config = dict(
    num_hidden_layers=14,
    hidden_size=256,
    num_attention_heads=4,
    num_key_value_heads=2,
    head_dim=64,
    intermediate_size=832,
    vocab_size=2048,
    hidden_act='swiglu',
    norm='rmsnorm',
    norm_place='pre',
    norm_eps=1e-05,
    positions='rope',
    rope_theta=8930.0,
    rope_fraction=1.0,
    qk_norm=False,
    attn_scale=0.125,
    bias='none',
    tie_word_embeddings=False,
    parallel_block=False,
    init='uniform',
    init_std_qkv=0.0408,
    init_std_o=0.0507,
    init_std_up=0.0584,
    init_std_down=0.0584,
    optimizer='muon_variant',
    learning_rate=0.00888,
    beta1=0.95,
    weight_decay=0.0,
    lr_head=0.0102,
    max_grad_norm=1.0,
    warmup_steps=200,
    schedule='wsd',
    decay_fraction=1.0,
    decay_shape='linear',
    final_lr_fraction=0.05,
    batch_tokens=65536,
    max_seq_len=1024,
    doc_mask=True,
    z_loss=1e-05,
    train_tokens=258400000,
    max_steps=3943,
    dataset='wikipedia_en',
)
MLP neurons of a small language model. Each row is named by its layer, matrix (gate and up: input weights; down: output weights) and neuron, and shows model dimensions 96-191. Each number is 500 + 40 x the weight over its row's rms, rounded and kept within 0 to 999. Numbers have three digits each. A neuron's up and down rows have the sign that makes its largest values positive.
Before each neuron's rows, "fires on" lists the tokens most often at its 100 highest values on Wikipedia text that the model never trained on. A number after a token or word is its count.

fires on: " the" 31, " of" 11, " and" 7, "al" 5, " " 5
L7.gate742:497508556527459507508526450567568454542479544552520518468585491495514450563473528507475421541463484544448459470535496578490502561465467499524501501549522617473516489443430460515440454461471480491492520502558518500557536510536431451546535469504517416541482492426524522487482421554495488492
L7.up742:510494507512565488476475527484503447547439480604503487510452481493564585465500569518483519515534532491551440476627524545440545473508523526524391504487489456538472490542571387521459523607526571494487575481447483491483532473490502518472486553545499612509490490548487489540503511481525509400
L7.down742:441457452427529539477485493542474477460517442492533496526529573445472471466423426480502501509529492504484613482527476467531467532453575531475436472561519520388471548594538514542464546497511444460442561573550487508472497525527540495455508493494598424484468594552549472469491528453533468464

fires on: " continu" 19, "duc" 18, "as" 11, " creat" 9, "li" 5
L11.gate623:466577458527557500536468589498426471597499571500488498469486504485463573497437493474424534486560573485443473567502483434500461524481469508479503578527410463528472465400485434450494530432527469472527579513511529499487530516599501533474560491532560465491441493535449479458524495507540477478
L11.up623:493462629534504501528562505511472538559504570491483512438516493555497491457501483546410547441467547495516526442501516428478509444432458525485511516546534426549494515475469457428513542563478480508524474478418436534503535419474462507516456520544418535560520443567536506473499504505585469488
L11.down623:463552507532506458471497500499548526506446500539504494518455447537512521443480487469584526518534486585497453534515459529585496525540503523536489486547466531512514508475474544552476461538585504465477469513441505444623471460567496466459565503483483451501589493414496442535458518482447436527

fires on: "an" 13, "u" 12, "ian" 12, "ni" 9, "ish" 8, "ine" 7
L6.gate98:451559462457543480489588495498461560539471543483427529508472442578514454493534512576517532511535498511538535416528527502538429511431467517429541483431461521483502473529475507482487505498480502497476487524524467512504478509546498480465458520518484578444447539484515493499507544472483465451
L6.up98:481518507512572488473524570516499585543487429567500549419409427528477473517465533584518569485510514463496548508453545537521496545433473547520542524453518497415498525552494552497503566512492558513513479512508515463505456514533521564444425552572535565478452481516503488458461544486499538474
L6.down98:494467490492466521529474537483552476507531492477527494499489487424476448585460473504486501502542470533463508554386513494453497468591498439561503499510515503550454540491546504509566564449544443556556560402447462444514536500502536532481469423488552597486526516550532474505466526574486562551

fires on: "ed" 23, "d" 16, "la" 12, "s" 5, "i" 5, "ing" 4
L4.gate36:502499527560543508446470462474443504505546550547503517539486532459607571525497480440419485486511536470487502556466414454536541585495488542486536590550503493466466479580546533557526450553495443509508516486546507496545529482487493473503468532559493599431416544536487544480470526545519495555
L4.up36:544504467474522524445451514477472480480531490571580476487480476461535498541505406470445510496418453493548552520467461493547453477531570484529590508469453494485527480469525502505528538513620493432480503508528492455479556442489540428473449499509470502440516563518549487652468476512517554501
L4.down36:462502503462514524511529490408476510557525527578518462504507437466512532545508558525509501495472546522460523558499471496509564473457490518455452542528522506488460484501447448573504512494466563451522492533552527502464469524516488529567478556512448546550474637500464471529437467513454419505

fires on: "le" 27, "cy" 10, "ual" 9, "ty" 8, "on" 7, "ch" 6
L2.gate730:458491449518577519517535535490485442563483507463453427526576397526493416488491509580539486553479508524543423478554476532554436505492466485486520534495468484533533581552481549520476560542559533529491516455497551530535543567498448536513453578493444512459467498444498434511534436480455463501
L2.up730:469501478483506528528466477538538500509513419449541517597584513523541522456461483501526490531561440505508473532523517462484570538482479518453520538485480535494610529475496477552487528535432474569493522466482426541588476435516503544532538503489470425470572462467536488519476524512516489472
L2.down730:516452501527443567488519468552510510497506486419471440501505472468496550519489526460469484543514419534512511556459533508522547473534529565607484461508500496543465497471490521597504554444470496576466508531492505488513505512455508518552545400516490472505488515433477503446547572523492537431

fires on: "i" 25, "g" 15, "ro" 13, "s" 11, "20" 9, "and" 6
L2.gate212:551471488530530475404549447533518503495529509493475431534542532512608485474459486527466466497492459442475557489543463448469548500461518459487478478544516539537514459483456464507528509528522500498505514503491517521563540416458474427475483508452533394487492491526512516491469517489569475512
L2.up212:537485534476571480461425483563546448445560491509454413442465461513519481489470459504429494610486518497564482488447467535487571455595521530535493492532468562490468507422509491512485497533420506496458561500428462603497524480458476490474531508479511489493553533496469576462398436544526494573
L2.down212:555499575538489451542463476566420524422541533521528512493494533512529497485493553549491513471471520514528498460509503429543557432551578543502531559541431506477461523468552599530445584527541489524464560551487532471518479498477485448489504619535566558515484485500514503546507504487511518559

fires on: "ut" 28, "s" 17, "/" 14, "t" 9, "n" 7, ":" 6
L4.gate700:501501505466483476461491523465440412518484524535482488487481509553553519496527551485485435498523559522517526509484488466461562487521475498538455465489500525516497543498497474499480492488450502547511497444551481624511529466435550556544503484412472545524499476550531511504463494503547507508
L4.up700:498472492501490467439458497510485543550512535445444497553474550500452473492547553511455467540480547519517481482524465509478573517503490496545562486526482550450501461517479516571360464485512518487503447492547520487484487455487418531486487468462579453594439500525463398517474492527506483492
L4.down700:490500513496476453566447467469512564473472540482494491467519535451488521464499474510520535524515514522468518423539496518451531531560468520509445492456532448544566461449605480505456507496438612505556500491531423515463520471586473506536443442457447438518511498431531467480532536556417561420

fires on: " Re" 36, " re" 14, "s" 10, " St" 9, " Ca" 6, " Pri" 6
L9.gate292:471531557496552477477517398459478499493479483529472505418522517527549478450509564485507446474428482513477469427539530481488463490539503548524537568505539473478485474460547512460529570519465510539452512528539443461557454470468490472544488517448506420471512541443463554487504494461474508524
L9.up292:431467561425490565515458511437561478445442440473433466468502510541470611478494520510500472511513479517431500456528485487439509494543475476453553534499507547597550479457526551478511484392445466438550537523510444495516422440505514582498525557465507471469496489502550452597414474523467533551
L9.down292:520519485540544533476455472535505498481458503497527473540467494575482532459522482472456483558568499493525509503476529537497482497480480489455532580514447462493508491479480576450511549459535471521515535527467508476497459491533481453508529565453525410539504522523458511520482534458472502516

fires on: " and" 43, " Po" 11, "t" 5, " (1" 4, "." 4
L9.gate304:485529532455455486482563506459580431549550482485459528485473419456488554449503507493462488491441535510533479436509459494447520481526456472509471465476477535497428442536508494449440602557512517471487466522460460500533590533452460571432555399503466453485488470504480482508504515567442468473
L9.up304:521495549522507504552495493472544570490522466519532552503525486527457542480441492482549507490559508513450496425607490407494586512516504520498512537510552469564539433529475469513451502576436514472464485494523398475504490529489472476398530512492527463483451472448509496485493524408511498446
L9.down304:505429481485524517461485457471455494552493504513510495518470457448523528479506477497594503490469502517448421487403499512449545495554423529517410476535477472492479452522467519530532505551479547520530448533515525494506514454524497471531528457443575632509488522539501489497484484492496495517

fires on: "\n" 78, "ed" 6, " to" 5, "ing" 4
L6.gate284:525516438450449506506470522518576461503506539439510594483532556469531480556558496457423550503488522475489514520546498422520530472520483429468553456449503452434495514520487518464570472536493495456530501521509515471557543569493440476510508523505525484453544525523557556437529552447484432433
L6.up284:500502535570469512528551496491486479492496527471522504495464483543529507480482464469494516551530512481539484553521491502525588549525495474500533557552495452469504455520552586515440509579531453518498529558482446513571509504460465485508476496450427553458505498562516491530458477591525466505
L6.down284:528476565520465491454557531498470505450530568492442435456473432519512515410505542494494512516551506563532575521437511525476520526502484507544489487533464519531524513492505522501504465495437400566555503593473558471445476436561536522522553512509457568504482446534499582512438537520458477524

fires on: "s" 24, "\n" 22, "/" 12, "y" 10, "re" 9
L2.gate302:475536531500522494484496555528589488541522478533406479508518522540509553515552592479571525470489536500551515441523533563531534562481475465472513482469404527514547550473484480504518511512495455538501465507483473466522501450488460469421510509464445523592573570556493527579504518448578429500
L2.up302:404495435478541450427516541486526496512525530461485546489496470475483476538535491468570527549439512434440511540505503522535519520493457453569529515516514472438482483481465475520502514455532513528542511524470444576514535541478483506461487544424507511558611462540536556525507487525524506484
L2.down302:444471461486505599588501538443497537485526560528521474446505535497515467490509478495464487465457526501444574481518619438415482494573484514507422508465494495566466468492547547504464430436492503481549546425448456546492515557448522498518473543452523496485522511505515495504474516545422476451

fires on: "–" 23, "|" 16, " and" 13, " |" 5, " so" 4, "–20" 4
L11.gate627:524496491479497485497502511473493429543584531470460550516495545502493406480513433409544466495553492392421485450561510476493511482581529470514481482495423489491479455384483455492489502489598563471535515584480454510503475503558496490497550476441517493526488521547469476519475510534467509522
L11.up627:494504498557613506457419505493487470541544512485477528515496461502533465544494523505507454561556624471511537429447553472467475558539474447518500466494534479546497497503488450432503465538486535526535488499565479483458620489513566499471507477483457547524525537451550474468583472496537447517
L11.down627:538533500534540485469476538516539490488532505524474610493532487499504474530546490429495533587509519532511488515527541424460529506530542543537493492582514517579473561488470531547501517466447435538524448497441457521450548506421523471477482472469531378548502538542500515516463533515541525510

fires on: " his" 20, " Roman" 14, "mon" 8, " her" 8, "s" 6, " Re" 5
L6.gate385:472450512481485508505514417428604473531489502487499478502587560552459461481488514434514381484522445444430515495537521531480505497447464502445479541456522448523501509530426484525551548481443470519513491473488523416475415466524507483522457505497555494476583585514531483544548499502539497531
L6.up385:451450443543520555543529494432560393497482506489539496430511466471511557542511570431478474509522486512517472399529438527485509498511495526564474488488484481524528544497501513587506465457464533469535440535425525464514446504525512493503558482455572407490517530561483474595512517504519505516
L6.down385:462484467534452528491470492453514496480494442534520480531474502492556544544551552473403441476490536500453402450561473448548484477469440482536514487403464459477470510550460471546494477514496406447543564511501503415515514480545432516466438549452542480535519495533503525512472532506430499443

fires on: " of" 46, "s" 8, " only" 6, "east" 6, "ally" 4
L6.gate504:553517497566494490504544445412565525495520414489527482444462490468510412528432547489472468588561512504498535419537496531534468460582428580507516488518494586468491500520495436446506495446472449482456454525475477479540485549488504587474418463520554582460522484443481510513482431476440545468
L6.up504:491507464529411521470426519473518467540514488488490586526470524437575497489565481477529494552493491442476513460578497516483453493553515495464437478514519491428542518470579499578480508428455498483460471439553540544480509437554481481503501477543574496454484533474538498533518519514536505484
L6.down504:480515498464545500491456444532488480502510474495506503498492548481458472526576444529461525500538461495493465398491478474412420515558630465496491504498475495474559484461528507554399505583528490471564492413455467554484507482460511505499464443518498489494532505581552524441500483471514463532

fires on: "s" 24, "ated" 19, "ed" 19, "ate" 8, "ing" 8, "red" 5
L4.gate588:481518455563492451450472417524526473490510557468579579564558479495479511530582488473462471493510483511612473528453519536528522520452460453541461558479484431500542530466590475549474482562544497522491546499568526469499493483498443502434455505546467561479461514548425539487538502432517513598
L4.up588:414500521545507520560574462547452514520515538526562487441468447491461489526505441501478511547492540428489512477465485529538514551442395446470495481507442570550486460534536457486543523501479523509478485517527555532535474487534402488418497536506550546525535504510529514487404366509534475483
L4.down588:509454467507527481401513543513494540595553535572537414451494568521534502474527506479504482451532556538457535536501494494443477435534559473508436525428484468523521459540507497485549539490412527429511538517508535435508422529440469477543468499536481472544461544479496456484436503510501555541

fires on: "s" 71, "ed" 4, " and" 4
L6.gate164:519504469498462437430586415538558530500438511434527559550547514507561533514522470530502470491522456415502476492557541581547491487519454518512470441481512494572489487535535513522412473466503483477500452492456435540468491444491508465475502466534595428572459491607562515544501501482429485507
L6.up164:474489571525499538522509530540454482546570521517446385511454460462544457501488581502508487514450453455536457517544421475501458495575464533552471491492462537519560548502513377445565431596422520559536478467589470516568571410548475510410500559458447581500499580444500516462427455535502498512
L6.down164:496543464492510499468509453529508461441417533518533540497498608474493506490538525487460471486544495525461534488525505404426498527355530500415561514537521459496466511530513583526450530465550472500527505451430470535518482473480515431539506542506552400504418438546518459544485474455492505504

fires on: "ra" 27, " based" 13, "o" 9, "tra" 7, "ed" 6, "ro" 4
L11.gate110:399480411475546493547410471444524512529518522473539531512595518580480529518515506509470545441511518480461539530478556583572441491561532548474474529474562515554549490508514572496507509443473501519554530522559401532495523509438486463430465527456516452505399492549524513518547515513438482500
L11.up110:518559585504505453497454507535502486557500504499452447578488469500562601459482529530594528525450494506473488470492499475565492495505495534523554527453510519485489487478485506469517482399541475499461553522526456523505567507480416504438513558471467553503550559473522464545505559474587547569
L11.down110:568499450481505476383508415503481487501509473519433480450491500464486503443533560467483565519483506532409528503487499463467474478483494484488529518463447476436494536445529495527453509499578498463491398494417538519492448502473518510512499422537490636534487511450520474509395476446485506559

fires on: " to" 21, "an" 12, "ed" 9, "ur" 8, "ine" 6
L6.gate308:566541457410481520477483549511505520540461508488535535503549477578535534538583468431521580524455510515494512508585510403521553541450560536547500497456524518500515477576536489505539498527501527528488491517542511530532454463517510544462519460541535528523504522543502463427507530460507473457
L6.up308:484568480505546443506422505467499486527481462460526472440456546476504493480553500521387612429456509489460505462508535495591565479412486511567487440500536527539529454511513559507445537454430564482547541513537458536485515521456533525570461505567460523440505567500531466443426492508471475500
L6.down308:495395487511453544513442525520470506426452542514534480503514487484509475499492602532560455400523469517541560498449484475426491495440540433524411559529513525551559509532567416482543555495526469490489513495499479409541492463484498519426559585500565598493452554561437475509468581490525482483

fires on: " re" 23, " Ba" 14, " Re" 11, " So" 8, " ex" 8, " " 6
L7.gate561:420535460484500533504504503479572553539455527511443497463573527618534429526551543513418486432475476512481496469453459514538462412524494505495510536524514493514458533540466448467536574441466485576579518437520503465569572451499467452517521455429569535499549486547533514529467528535504496459
L7.up561:449546477538523539556449479411588507521535495605510501503497525549517533443548498551503557500547489506459464509450452428545468457503506498517518473507462512531438514562486542445526536518502480465473514496483482507513524530481496480519545503455514482479550527524467500562496422474427503510
L7.down561:566450517450474499399488500495502525518506537512530519439494451478544479441549489478479484483603485492521515496498441430492566505459549496504514498528482515457571478502506554532412552481530463451546590488522435509514526524545493471506534558451527470528575498516483485551521526528500452468